Part of a small language model's weights: 2 heads of 128, no position embeddings.
MLP neurons of a small language model. Each row is named by its layer, matrix (up: input weights; down: output weights) and neuron, and shows model dimensions 16-207. Each number is 500 + 50 x the weight over its row's rms, rounded and kept within 0 to 999. Numbers have three digits each.
After each neuron's rows, "fires on" lists the tokens most often at its 100 highest values on Wikipedia text that the model never trained on; "fires after" lists the tokens most often just before its 100 highest values on Wikipedia text that the model never trained on.

L5.up111:508524550553555551558505497585506476498524561482551545571459464506496501540479437442439481588511543522419468588496499531507465461594419570465455572483505505482471455541454499400460465457562480528448471347434523570565542499491532508536523465431489413566521513438407541456541497495440467466572550473612468482481423634518448615518472480531466399514461444457433540542560473497485419451560461471525450473498430500504492417508486537484515446552484620435511485460485552512533535497443503456528408505520545392485457442558544408563543472539486495532452589527404458404471450465525574470
L5.down111:456476478479459439520438505474491495420422459477539431446493513542459491537506507491546501586512431472513578433516632446506443508523468518649561385533508562543631504454560409461524506447499537586543557450496491548493460545478539472489474479528518479437533479484509607435464488607482452494536445490548500458469485492581542450540464441501502476541447579514546476571503484409491454518457477466512438439534468554500451548480496555555471558590443408434546490510497487473521497524481542424455557638486501491472512444470439512560460597465543493471476522516550478448480473415535639437
fires on: "9", "4", "2", "3"
fires after: "1", "2", "0", "9"

L8.up310:507516493470454450485452461433483445448564419491475426522589464506512434428509468544437489515578436516490547494537516531512539521491431549481529520567471411437522515498561506486506483503526453514548409542517558390458516463535474478520480500461485426574496512457482556449540400465529425526533452427485499374491523564562534531496460470422512319569536412500431473418582416530549584469529460557409475506488520576442521449528522518541441450470667484521507452509504534494495515427439523494458498495570598535460486476437554531519610428489490488477462485473466468504552547539517524436
L8.down310:501440547579471522542624527497461492447460606616532611479437488456446413479592547443499541460473601464413462555406459487491457448464555422473479505605532440475507495512469459540473447517503448612412565500487571572458558518534464472484511543514557567517548515517443504422421551483451554441464505462484437546396434495474511496445529455485500554489498527469540490505491545438467477411541577527629480429470555565508477502436568517472558464460448528550576624516449544431532523550526558511480494523503366419566516474518529501553456520562526514443509446525480509460481477518536566579
fires on: "1", "9", "2", "0", "4", "8"
fires after: "0", "9", "1", "4", "2", "8"

L8.up283:414490572509543491499444523446453474554507483477529484420475535519477451621405442530429519541480483555541506449545554393510441435524499453450426461408469434407453593515517486619553499515462505502448494505513516477492458426466407510471514453497584468550485464449560568511385448488495489436443588450550531545683482508539441468443592530522396484465554450547447498485453501540542502524507546518429469490519495531527552520497496499548402511456518593455526474457484485393546481524503573490471532512473523454477474528480473495540513411538502488576543576481527442465587484497514472583
L8.down283:550481493490510420534526516545513520429442588570470548550557461515477486493502485444546428428353492399467452490470542600492552503595482534485484445440458499577506516503523480433496509428427516554491471496506436550528496463572558587540435445470533545442457624404509452514565503493531564562522567565473522458536428500542506560505492587532459598553472581494442561498546535492454521456495509565453513460496550469544511605413545455421562433439425450458488579516510616536351611442460469526610574563471447462511526484484470468497578535512520517388500513502550534524481463509504431468
fires on: " ", "″", " James"
fires after: " |", ",", ":"

L8.up323:485546494531474576532498469474482511505519517447513522336534437493444413534417486501446522442508525485547540460530527452535476524536452568533558498547410480429529408483489462444422515489492438459483518512486418483446482441540539565499504566508545524509499492547578507485462493458488478393549578585578470557527548534480502483484539454479490437487436496527509503607427607446381401419520523513423547426480525420483435530479497563518472519453524646440525526547510487537461407516481534557495511472456434491509518561497482562578515470434511546517551585457487449438500514476507582477
L8.down323:474544411478540506525487521518589449495413509527532522474583522461520505506426435434524558552486495490495521557504541550616527528465552548515449430422501415491407471434554570601455504574430474506387462493461466546511613498537497587426527511439580549452462544562462469444574588483463488440530553526417409485484514597530542517446597474593509497581464514509517477478471526453514560501490512497523602485449535478521518514478582509509461470528442460515540510445511524541486529493541549415563494560461380471445469535449450464524554570515472452386474430561532575475459527594488433430
fires on: "6", " ", "0", "5", "4", "2"
fires after: ",", " |", "4", " ", "6"

L10.up303:442447548511463540520393450566526549582570434552607518493473532539479519538443375525479450551479519438520538485546558472502515406487535505507486519523456565423464424509390525454480514447569547505534417469491541435523525524449517490484545489426548385522555443431508479537587539491517419528575479508579513581570533456507392472407417532508542462499461487488524392496450612426492598441577568467438481502486455575507574465551558555501500541491508522605600477438446426496454436463501522459570468532501551358480554388427442479564547480469475515483503498472455461518501399469592424458
L10.down303:522568496572532528591451573563464447510500481530519503555517506431568411545591493494530549480456510512419586497483498577515517483542532485505565457514580477495550473465544507505449453529462433501447534469474427510481546568559516522518538537532437455459586528529378539419441540553538547372446486438505563486541521352555575462547514455489499518457429541482539495494497532447538495463516530426485539460571433478482491467574484487386552470483484456509480614548560515534435602519525457460498522574515507412382502506468496495529465527533633470387436465533466389474559470629488544498
fires on: "ö", "ó", "ou", "é", "o"
fires after: " G", " B", " F", " M", " H", "G"

L8.up477:510485429513480469607482502482516391479508537412508513458549485556467508505540529535539405447501464539491510449493612540501483541566517462507514528459525449397492471416460481539564546579555516489559427405421429450579462509509431494588466566501576443550497541457489537529454534504450502534497447617511551454545512451520487458558542501641446470522554526433522467587558548466419593502428466478510460500540581546503444481482591591559617474458472484490501523492447452516496519422486452491378484471498472469561493465573492537519580494432555490403500559540474422484410519457469475430
L8.down477:500482514583551512471529466548473554608484438565545473482414474429528420530480470495540539483465561557428454476462509493489586578543447491525503517522543585588517519445480501496521496459457525424453486529576512489477541482396501530464553441459439629418498588557574472550399500541525526466454524430426487570384482511511387510470475435445533658415568474458509426484458533420544485553531555503480526463399499513561473580505414497588548534558519516500535514512514558413483546541516472470409526487443556571500496457461482490538373424519525427489404372592463448488530601519478499536
fires on: " $", "-", "2", "5", "4", "0"
fires after: " ", " (", " |", "-"

L8.up195:468427488523460451477495488503506529551479463506441461463484519528428464561433471569528553464512481557555577534465541493527470394523433496476502524394501489481531423434428517562526515515486453528530508552480547487510557509587414593500528496526577419517412584483551457514506481407441440469442502512432427490533476526508442447386507550528464435427524387586414580454408527461574544563458434444439443535519501537400568529510506522471477470499546503447392488528539490435622464560554486536426549475524584548444495541526429490527529492550502538587543554561567417588534556519558564552
L8.down195:521541420534595426487569490494510683436461601499507592545567523448497500555427480505499514489540588469591443512489445494391526436495470519567449494504443440535495489475495528485420531497462559468506498487488445485481499483560526556533540472574470482488458486510504398536510602511455431520518411502483446449504500448432455517441570539519510531539488544592514495576478512465536471476516550545490476435542553435415503467430431479583543569405509509506601547543399531449467547556582591464544502507528360332538536484460511548434545543444583538596513487556536415514535512474543423526
fires on: "-", " ", " |"
fires after: " |", " ±%", " artist", " Gil", " GA"

L8.up466:453504545522460440498504610486483469459447460551442440543506487498553565514498458515513489494471577540476535492512457459484449525501463474324485460446436489434512621488446517467485486487561452570489432486546492612492433496488464452543465537483536477526508502454546602516455474478481525430496546471505455440604544500475537503395487581461443529509553470503373565483462430535506535471445409517542494485583600496393614502546523467572440449492540539502432499430482463437500520479517514516501510421523565427473529532552471421513574437566480527543544506537514428524490551580473461588
L8.down466:432533539466498486479540437473566444571398496540578530528507495485367536396570417442577467535496520468484527533469533468570551465570518427508448444474489498467475569470477506478527450535546591487505453445577605480550484462598476540503473522499636414424630483531536543483456467561514545616514534468465400469548432570552422453507529521543484543555526565487494516425498477440540569486439473586470485494452531530551520569401504435595511490445465436502473497467476483604565530504568485428481484550552518542554462505460396454513447507556474416510479420577547471527433510476449388460
fires on: " ", " |", "0", "\n"
fires after: " |", " ", "0", "5", "7", "6"

L10.up448:495522544484441425524506456506446482454508464490594607485454510493369547499525455594446530589466491503591370482477501470536571472480515539499581524553455550474539348468495504538473539424508536536504492536519541539532531527462491522552517433510458473593508597521503546535477538409326552496487529440633440477467547508520485540478470477515539449408547433489424495589424439442465536487476522409518493512533519550474445396492497472511608480499523497544465517439464516464491430443451536422509546493432462519529460518533553421522671441465483539503447513497437477469545524575551545383
L10.down448:489435404502545466563392583512565467453523392492492528464443427457386569448514589490588444430485472464465490466488514519498493417444515460461557542498560413566526585417442459509544460510465521529601485435495498493462499495532604495505396501578482427558593544552413552482586441524517556547502461545506481406484528491495460448542523518476517513476429501495545525482493484408535461461442509504521514621549451468454535454510609535524485441527557432520521518462498524608456509491466507434449487574495533529564501506543425558479480515497534392536489511521494481463467482482497509613
fires on: "9", " actress", "8"
fires after: "1", " a", ","

L5.up72:544527501462534584510477517505494472535485513556491520407576482586388472516548480462560466519616564545365518459472523530437465516513470530497514463499495509494448503427441565531484374484503476529542505538446456527549572508509528528516510517468501531527509487462473515487635412501538454430470512571515355577659418538423469512533429451535460481518548456529523526503547482408440514468587578517525541525443546564498583450519571501469428450504462583425534487499589535490540549413477495548582542475500416505463488504450507510454578368436430450535493577444498469423549437419493563451
L5.down72:485507518506472503505437526369440497502471430509598539437478487449519464556501536513528445433464497427530413461467561484441434527486538464486520512547501519519463504570465508458469514628489491590438577479536557561505534501330490521509537469524469549552482479578416500502497454557450591560553577493552508546531383412497577488503452452527611572466472610500497558499486548541515499495487444480467517511572483488426515449519449478458413549472529429481512491470494587529512592516500500528517342476484539563525504529516532420469534568497495471555516475507519522525461449460463509463
fires on: " and", " in", " \"", " as", " the", " it"
fires after: ",", " and", " that", " but"

L6.up42:513527444512540561532450369438575490522579436467499553433545485572439429489481498404527469433543547529512538381515588476518451486495465439482563495567471524494511495612438518492573468530547455437523540446541503519525539457448470493562470560522563470562492483476433491481526514569482502495565530495436545518595446476539428430484488501481443524418467513559580437502448584441428572552553595455485505454492652629505560476521561510500420490548517547546483532472497544440365497491607464510540491445497559402489547569404431521515550435429490580561433558519525452504370531433498481467
L6.down42:567498532496498424427496521449512526573430460503501492555539500461441570554450532468406597539420424534566421542535426420549508615476471567520421511523544489462582453490476584552459491483515596508463521545531612501524478528568587421490474450438590499488523520545493452403429433402575555551437465500599524514533519538479479557466410487509550515431530517448475517463438464404499404509494422504502467453487468523446543483537440501512503494440495503460511516498468549548555484429485517531522435478545522534523468503649508467487437543547518534523540520452420523410639461552499597560
fires on: " and", " \"", "(", " a", " ("
fires after: ",", ":", "\n", " |"

L6.up257:415523459466497545500578515514492483524579578523606553367509474535534533633419439507508399536468490582490497359500536555509533487550547487469447476464430481462484506416459524557511472492596501400453583502473589554563541475470451491551511502508503510646562472473513470554467521442422455517536495521558509501571520479479444489565540421597426479491519515580525505478494575470435478446541504441492489441457572600502562455520564519498486513548508616477467500481576509459405435468489519576492502452488455382369503534437530495546540451531508572572552575553498479425474498482477651496
L6.down257:495516520429505503495560431438457506504406453512477459505457539445485502524459479486530556540494528542523411522438523478436525530518538465539439428526485495505470498554510486487441586475430459574503515518558561585520471414603509514405482519590562639425428567564511527491483467565564530497499442551458497433437511489480590575506542513470471599537505445443509439466403500487512472556384555481505530510557496477510476522492613600452418492489540461424563478454458427519452440491571612597503456522568446473529556460542436508592476494505410448508551459555611520461452437489567512593
fires on: " and", " H", " −"
fires after: ",", " |", ";"

L5.up242:531531517629416483600523527553507543423492511411468487537434534471489391524569418491463503606531471600365419529582444491471564416571471544443533517496470462492487513543456493442484524441565420460463535468508488444564441474519516485508473505531518453609517538461453505453492422433534431514526535423514463438566514526473435561536512472552493470498553455416461451507555516484602542454562413424417470504577390484483532509467516466494547545527431492493520495442486516458528568480490523464528398510522441428503511472500516525550496431437480459538389564521446499503512499442441515463
L5.down242:493469510521459508467471440389519414567412514493570512500467510483412435528575457541479570431496473519487653480411461423553533521518493461545576475573606544488434394464495435563531459488403441514567595540587416445528551512508534581504464399562530512452582554504532456480508506602430467434484501518494427511480480555494490517510531448517523532459535547497470406598475525464468468607582462479562477492476510548522511500456440459476427482463486426498466497508514511521546451593502555506469424576459447512412501468468535453530335547444581541510558545541465587491532501405457542520
fires on: "0", "1", "4", "7", " of"
fires after: "2", "0", "1", "9", " ", " the"

L5.up322:556544437567552607645428459514444429513523559540528583409524490523462439502531506417522511440592456650520529415469538501425490514428498482469438557526574597455393490506473571469492521526492454500464564474521526563501462457413487458500532544387530540545487545444483533549510450476395533475546548512465493580542448496418483512561526494503438515494444475507517526517553586554430566452494609454514521534513574581642473454500539579455584555567450555465501522537536519513450510479518488575532490546504513472464525484526512483521537430466511478544457551481478431448512489449465562425
L5.down322:519487489427461438508509550432476598539443489509439423475512432521517505544508486489514631444537517502474554500527490490459453472558485495580429455526431451490489486534541428553388531498400524577558421499510546472465567539558521469530566502474575513472530511585592518515391462493532561362502515363498505502461513550511582553382546490507571597459522532508516386571480523562575500438500564530533444481477505455422666414489416493490497580469474469489508501453521453371483489541544607515534466476483496474573484545541487442508485479502417566501505401405451540511488467461507482596
fires on: "-", "|", " Good", "In", "2"
fires after: "\n", "===", "-", " ("